config = dict(
    norm='layernorm',
    parallel_block=False,
    init_std_down=0.0,
)
MLP neurons of a small language model. Each row is named by its layer, matrix (up: input weights) and neuron, and shows model dimensions 64-159. Each number is 50 + 12 x the weight over its row's rms, rounded and kept within 0 to 99.
After each neuron's rows, "fires on" lists the tokens most often at its 100 highest values on Wikipedia text that the model never trained on. A number after a token or word is its count.

L6.up1120:43 51 57 69 52 38 68 49 41 38 56 50 40 69 49 57 71 49 45 62 66 59 64 44 45 49 71 41 39 49 52 38 75 48 45 48 43 48 21 62 49 52 39 47 25 60 56 43 70 44 58 45 50 43 75 31 38 66 38 48 42 68 44 50 54 49 57 68 47 52 55 43 45 52 57 57 68 52 39 66 44 75 56 68 61 53 50 57 55 60 48 45 58 53 37 59
fires on: " with" 28, " to" 14, " time" 7, ")" 5, ":" 5, " as" 4

L8.up1486:62 44 39 52 52 60 56 33 48 49 46 46 57 69 75 44 70 53 44 43 60 61 56 44 60 81 73 33 58 48 44 56 30 30 61 37 69 33 37 56 48 60 38 41 57 61 52 38 33 53 60 29 32 44 41 55 70 48 52 49 49 48 61 50 54 28 36 42 42 69 58 53 59 43 45 54 58 67 62 58 78 60 35 39 44 58 83 53 36 55 37 62 50 35 59 56
fires on: "\n\n" 44, " \"" 15, "\n" 12

L8.up236:80 47 35 48 49 42 60 45 41 38 54 41 65 62 65 60 44 37 49 46 61 23 62 49 75 58 41 43 42 45 31 49 51 48 53 49 64 37 60 55 41 43 49 37 35 40 54 49 53 65 39 41 43 59 26 30 50 62 37 27 46 24 42 59 54 28 44 50 55 48 62 44 51 53 52 52 45 53 47 49 67 51 48 46 66 51 64 70 45 31 53 49 60 41 53 37
fires on: " \"" 41, " /" 16, "," 9, " |" 7

L6.up1096:70 61 27 47 55 49 29 54 40 53 50 31 73 65 42 54 46 58 47 37 57 48 50 37 32 48 22 69 37 35 47 34 57 55 70 28 51 54 59 57 43 50 42 61 54 58 38 40 52 52 51 55 25 48 61 59 44 36 49 65 48 70 51 45 54 42 46 52 64 40 35 57 56 49 44 44 31 49 62 50 64 66 39 38 53 72 45 56 57 55 50 63 35 46 41 62
fires on: "a" 19, " of" 10, " he" 7, ")" 5, " on" 5, "\"" 4

L6.up1163:64 59 23 47 44 84 37 71 58 39 50 53 55 54 40 42 60 50 41 66 52 50 47 56 40 61 60 58 24 51 47 39 40 48 69 47 67 43 60 47 41 62 36 37 53 56 31 43 40 39 66 59 62 50 53 53 44 38 36 40 48 44 30 62 40 33 43 62 57 44 59 48 48 32 44 51 45 41 58 61 60 44 48 65 51 70 58 56 63 36 50 44 51 35 61 40
fires on: "-" 24, "/" 17, "po" 6, "–" 6, "ko" 6, "ni" 5

L8.up390:74 31 38 36 47 41 66 37 37 58 66 67 40 59 55 45 51 38 34 43 72 44 51 63 48 58 62 63 37 51 36 44 67 47 48 43 55 39 42 43 37 68 69 28 52 65 57 46 72 41 49 44 52 46 54 34 64 32 45 63 28 63 55 52 70 24 59 59 60 50 52 48 56 58 52 47 44 44 50 60 46 77 52 62 26 45 50 58 51 55 53 68 45 39 59 23
fires on: "=" 24, " a" 22, " \"" 20, "." 7, " J" 6, " A" 5

L8.up617:59 39 50 36 53 46 41 35 45 63 21 72 29 39 68 42 56 39 44 31 73 44 56 53 53 73 66 59 37 56 49 42 47 70 52 49 58 41 44 38 61 40 51 46 49 48 34 71 58 49 43 51 32 47 58 45 52 44 37 62 55 62 35 63 25 55 61 35 53 49 59 23 62 27 53 62 44 50 70 56 53 67 46 52 49 49 47 45 30 44 62 64 42 38 53 48
fires on: "\n\n" 21, " Jr" 18, "\n" 12, " Sr" 6, " F" 6, " (" 5

L6.up1241:78 46 30 36 42 44 30 52 50 37 30 52 59 80 60 60 52 40 63 45 42 48 64 55 53 59 54 60 69 56 41 61 35 50 62 33 72 53 62 44 51 50 51 64 44 57 41 36 54 37 36 58 40 50 37 53 42 48 21 55 27 54 53 54 64 34 26 55 64 52 48 35 46 45 56 22 53 63 57 41 57 70 59 67 50 37 52 28 48 52 46 52 45 52 49 33
fires on: " of" 21, "nt" 10, "c" 7, "ed" 5, "g" 4, "t" 4

L6.up1508:68 60 45 64 53 51 54 45 42 51 53 47 62 71 59 50 41 42 42 62 60 68 41 47 57 45 57 25 50 32 46 51 66 31 53 59 51 45 25 49 42 52 34 59 40 48 42 45 54 46 42 45 47 39 69 47 61 41 62 56 62 54 56 49 38 56 39 41 44 64 63 34 63 40 52 36 36 30 47 56 52 38 64 53 54 63 54 50 58 74 50 49 38 57 47 44
fires on: " to" 18, " by" 15, " at" 15, " in" 13, " ne" 8, ":" 6

L6.up866:56 26 21 62 30 45 40 46 48 61 59 40 33 48 49 55 65 47 42 36 59 45 36 49 39 43 50 53 44 56 36 57 66 49 53 47 45 45 65 49 62 52 52 39 46 58 61 39 37 27 49 50 46 65 43 64 46 47 41 49 40 35 26 29 37 39 63 55 56 62 41 70 57 36 53 38 58 62 52 50 55 45 49 56 62 31 47 52 47 55 53 31 63 62 63 26
fires on: "s" 25, "der" 11, "-" 9, "ing" 9, "d" 5, "e" 5

L6.up1116:50 40 43 48 38 44 35 54 36 57 46 35 57 67 58 52 69 60 48 55 63 32 37 40 45 64 31 56 40 33 54 66 49 50 66 45 40 40 53 37 54 55 38 49 28 62 27 48 40 68 30 65 61 57 47 39 53 73 47 73 38 58 70 32 27 58 69 76 63 35 59 47 54 60 50 57 41 47 43 45 39 64 50 57 63 52 62 58 63 47 42 70 64 39 52 62
fires on: "." 26, "\"" 19, ")" 12, " |" 6, " more" 4

L6.up869:60 40 48 52 38 55 47 52 34 27 63 52 62 51 61 24 37 55 45 50 66 36 42 50 36 61 62 47 61 47 54 59 74 54 60 37 57 35 59 33 39 65 76 23 27 54 63 32 68 40 56 40 63 39 44 42 32 29 45 43 38 57 38 48 38 14 44 42 55 83 48 48 53 38 64 53 35 43 48 64 64 43 45 53 51 47 52 46 49 49 62 59 31 52 63 60
fires on: " \"" 64, " '" 7, "[" 4

L6.up871:70 54 31 43 36 42 45 40 81 39 49 30 50 57 42 37 48 42 54 42 45 41 53 55 46 48 57 62 58 73 55 68 44 45 39 60 53 49 40 41 50 62 49 53 48 43 30 51 71 53 47 69 53 79 68 38 35 54 44 53 44 44 49 33 45 21 34 81 57 49 52 52 58 53 44 34 39 44 48 46 63 70 72 29 51 37 61 51 56 46 46 34 52 78 52 43
fires on: "s" 34, "d" 8, "-" 7, "a" 6, " two" 5, "ta" 4

L6.up1798:50 57 21 49 38 60 54 66 53 48 77 42 60 55 57 50 50 31 46 61 53 62 53 76 63 62 64 62 77 61 39 58 50 36 71 33 64 41 54 47 41 21 67 42 52 50 58 65 35 57 60 50 63 71 37 73 49 60 44 73 57 38 28 52 49 33 35 54 48 53 47 55 66 54 63 39 45 58 39 28 74 45 59 56 46 61 42 60 48 63 40 54 62 52 51 30
fires on: "-" 21, "t" 11, "ch" 9, "ge" 7, "ce" 6, "r" 5

L6.up147:49 49 38 43 34 82 72 69 34 38 43 60 44 55 43 46 44 53 42 53 48 28 44 57 51 61 39 71 51 64 37 62 46 35 58 59 59 43 69 45 36 51 47 52 55 58 74 27 54 54 87 65 36 51 67 26 45 75 65 50 72 62 33 50 64 32 60 48 47 48 40 35 51 56 33 27 43 42 30 42 65 37 40 46 55 47 64 54 56 42 47 55 56 25 46 67
fires on: " later" 21, " He" 11, " also" 8, " then" 7, "ile" 4

L6.up1:60 30 48 42 27 42 50 39 53 50 49 38 50 84 42 42 64 46 47 60 60 63 40 44 60 63 70 65 67 58 50 55 41 44 48 60 61 45 36 34 28 42 57 50 39 71 61 51 22 55 60 38 70 50 47 54 50 44 47 45 30 48 27 38 67 25 29 67 45 66 56 53 56 49 51 52 40 52 33 43 46 62 61 31 43 42 45 43 33 70 54 42 74 25 66 33
fires on: "s" 25, "le" 12, "mi" 8, "ed" 4, "t" 4, "-" 4

L8.up906:70 19 66 48 35 67 29 46 48 51 35 42 49 48 42 47 55 56 52 30 54 66 44 60 44 66 59 35 58 65 62 40 49 56 41 36 54 41 35 51 29 67 63 36 50 60 61 46 58 38 61 69 26 66 37 25 51 57 69 61 48 48 50 64 68 36 45 52 47 51 59 56 57 39 41 37 60 47 61 26 59 58 60 46 26 57 70 33 41 53 50 72 54 32 47 50
fires on: " \"" 24, "-" 13, "Bl" 10, " Bl" 6, " '" 5, " ar" 4

L6.up367:61 30 53 64 35 59 48 50 38 38 49 63 39 61 61 69 56 63 33 45 61 45 65 51 75 68 50 59 43 63 62 42 74 47 50 64 50 38 62 40 54 53 43 50 47 43 37 59 66 43 53 57 57 36 54 27 41 40 44 64 36 61 31 66 33 50 36 37 59 62 42 73 60 60 49 46 66 36 56 60 59 62 70 51 48 71 62 85 41 54 64 59 51 38 65 39
fires on: "," 27, "=" 19, " and" 17, "{" 6, "(" 4, " &" 4

L8.up347:51 40 35 43 44 61 52 36 39 61 56 60 61 44 59 63 58 63 27 52 57 69 42 45 57 55 46 33 51 53 43 49 67 54 49 72 62 35 55 46 34 42 44 43 42 53 40 41 66 34 45 34 42 44 48 39 50 20 53 41 39 58 39 32 53 40 62 50 56 55 43 58 65 56 51 61 37 51 70 62 49 57 56 83 54 50 52 65 49 38 59 30 46 25 67 54
fires on: " =" 71, "=" 10

L6.up1537:66 55 44 44 44 43 48 71 59 52 55 34 58 49 65 44 69 46 56 45 47 53 44 56 40 73 39 33 44 50 51 42 31 18 55 40 62 43 57 49 28 64 44 43 56 46 41 46 39 54 34 62 52 65 50 35 42 30 64 50 43 59 53 52 45 51 46 46 63 40 51 27 70 62 44 39 34 59 51 57 71 75 45 64 44 68 52 58 58 40 29 55 67 63 53 61
fires on: " to" 50, "\n" 22, "\n\n" 7

L6.up1725:70 64 48 52 48 53 30 41 32 41 58 55 42 63 51 49 77 53 44 42 52 53 44 48 58 43 68 67 33 43 64 55 34 34 40 61 38 44 51 69 52 28 72 62 35 48 52 40 25 47 47 45 37 64 70 28 33 48 64 35 50 46 43 42 63 41 33 53 61 64 39 60 59 46 47 39 60 40 31 68 61 59 70 33 56 53 51 67 53 41 72 49 67 40 53 46
fires on: "s" 26, "r" 18, "n" 11, "t" 8, "nt" 5

L6.up1019:71 47 56 37 35 70 61 38 55 57 48 39 54 54 68 56 50 50 59 49 56 40 62 43 36 55 57 46 63 31 48 70 28 31 27 28 48 46 82 49 51 61 59 55 20 59 72 53 42 61 61 51 52 42 61 39 60 59 70 74 32 50 40 41 56 30 52 55 41 58 60 49 56 32 60 52 28 35 29 45 44 54 52 41 52 50 52 40 51 74 41 46 60 66 48 73
fires on: "s" 31, "t" 15, " also" 10, "com" 7, "I" 5, "o" 4

L6.up51:69 31 54 52 61 60 61 52 38 50 55 38 39 59 56 72 39 65 32 22 51 40 36 46 48 66 46 60 49 54 35 51 42 33 45 63 73 42 33 42 43 56 39 47 73 60 42 74 54 34 42 53 62 51 49 37 24 65 42 40 47 64 18 44 61 50 59 44 81 51 43 51 63 63 39 31 55 51 32 71 60 43 57 54 43 66 64 50 62 67 54 56 48 56 50 37
fires on: " by" 23, " on" 15, " the" 14, " for" 6, " of" 5, " a" 5

L6.up271:47 49 34 41 46 87 48 67 41 57 47 52 46 53 47 52 54 57 52 47 51 36 50 56 29 68 38 49 43 42 39 67 50 51 51 65 48 45 71 46 53 39 45 40 59 43 72 49 45 48 51 50 50 62 41 48 44 61 50 50 47 59 43 55 50 55 81 72 43 50 22 44 52 32 52 41 31 52 62 22 53 56 27 47 48 50 68 58 59 49 36 41 45 35 49 42
fires on: " later" 14, " also" 14, " not" 11, "." 7, " or" 6, " after" 5

L6.up575:53 42 30 86 36 69 52 49 49 50 63 22 45 41 47 46 60 51 41 42 50 53 48 32 40 60 52 46 48 53 31 58 35 26 54 41 73 49 52 24 38 55 38 59 48 46 44 25 65 54 52 67 32 60 50 46 49 61 63 56 26 56 25 58 31 30 63 54 69 60 43 59 60 53 63 52 53 77 62 45 42 52 52 65 43 60 58 71 59 57 57 39 59 39 44 52
fires on: "s" 26, "er" 25, "\"" 13, "ar" 5, "e" 5, "y" 4

L8.up867:62 18 44 51 50 67 63 38 52 69 60 59 64 67 76 52 59 51 43 21 44 49 69 57 54 67 61 60 68 38 53 46 58 43 49 52 61 38 20 48 46 51 63 39 40 61 49 41 41 51 68 59 44 48 40 46 27 43 66 52 35 59 48 54 62 52 69 43 60 28 53 54 38 44 54 31 19 23 50 51 60 61 57 44 27 67 45 39 58 37 44 63 46 49 41 46
fires on: " \"" 28, " co" 22, "-" 10, " re" 6, " non" 4

L6.up1151:40 37 36 68 22 49 54 71 51 43 48 43 51 34 31 47 47 63 38 54 62 55 48 61 54 38 56 55 62 53 39 43 40 35 67 52 59 42 44 47 56 28 36 42 69 56 58 59 39 43 38 67 67 50 53 59 37 47 43 53 43 48 25 47 51 35 48 61 53 62 64 56 57 60 57 42 46 37 43 55 51 31 45 69 40 55 67 67 39 55 57 60 45 28 66 44
fires on: "-" 22, "–" 21, "1" 10, "16" 5

L8.up1112:50 48 20 58 45 41 50 58 52 53 52 43 56 40 66 37 42 54 35 49 46 47 47 73 61 29 43 44 57 46 56 70 78 41 45 56 68 45 49 30 43 44 47 33 51 61 56 25 52 56 38 73 55 54 53 46 43 12 58 64 34 53 32 63 43 30 55 54 49 58 49 36 56 62 56 46 34 39 62 62 44 62 47 51 47 59 55 60 53 66 59 32 54 47 52 51
fires on: " \"" 29, "-" 24, ":" 16, " named" 6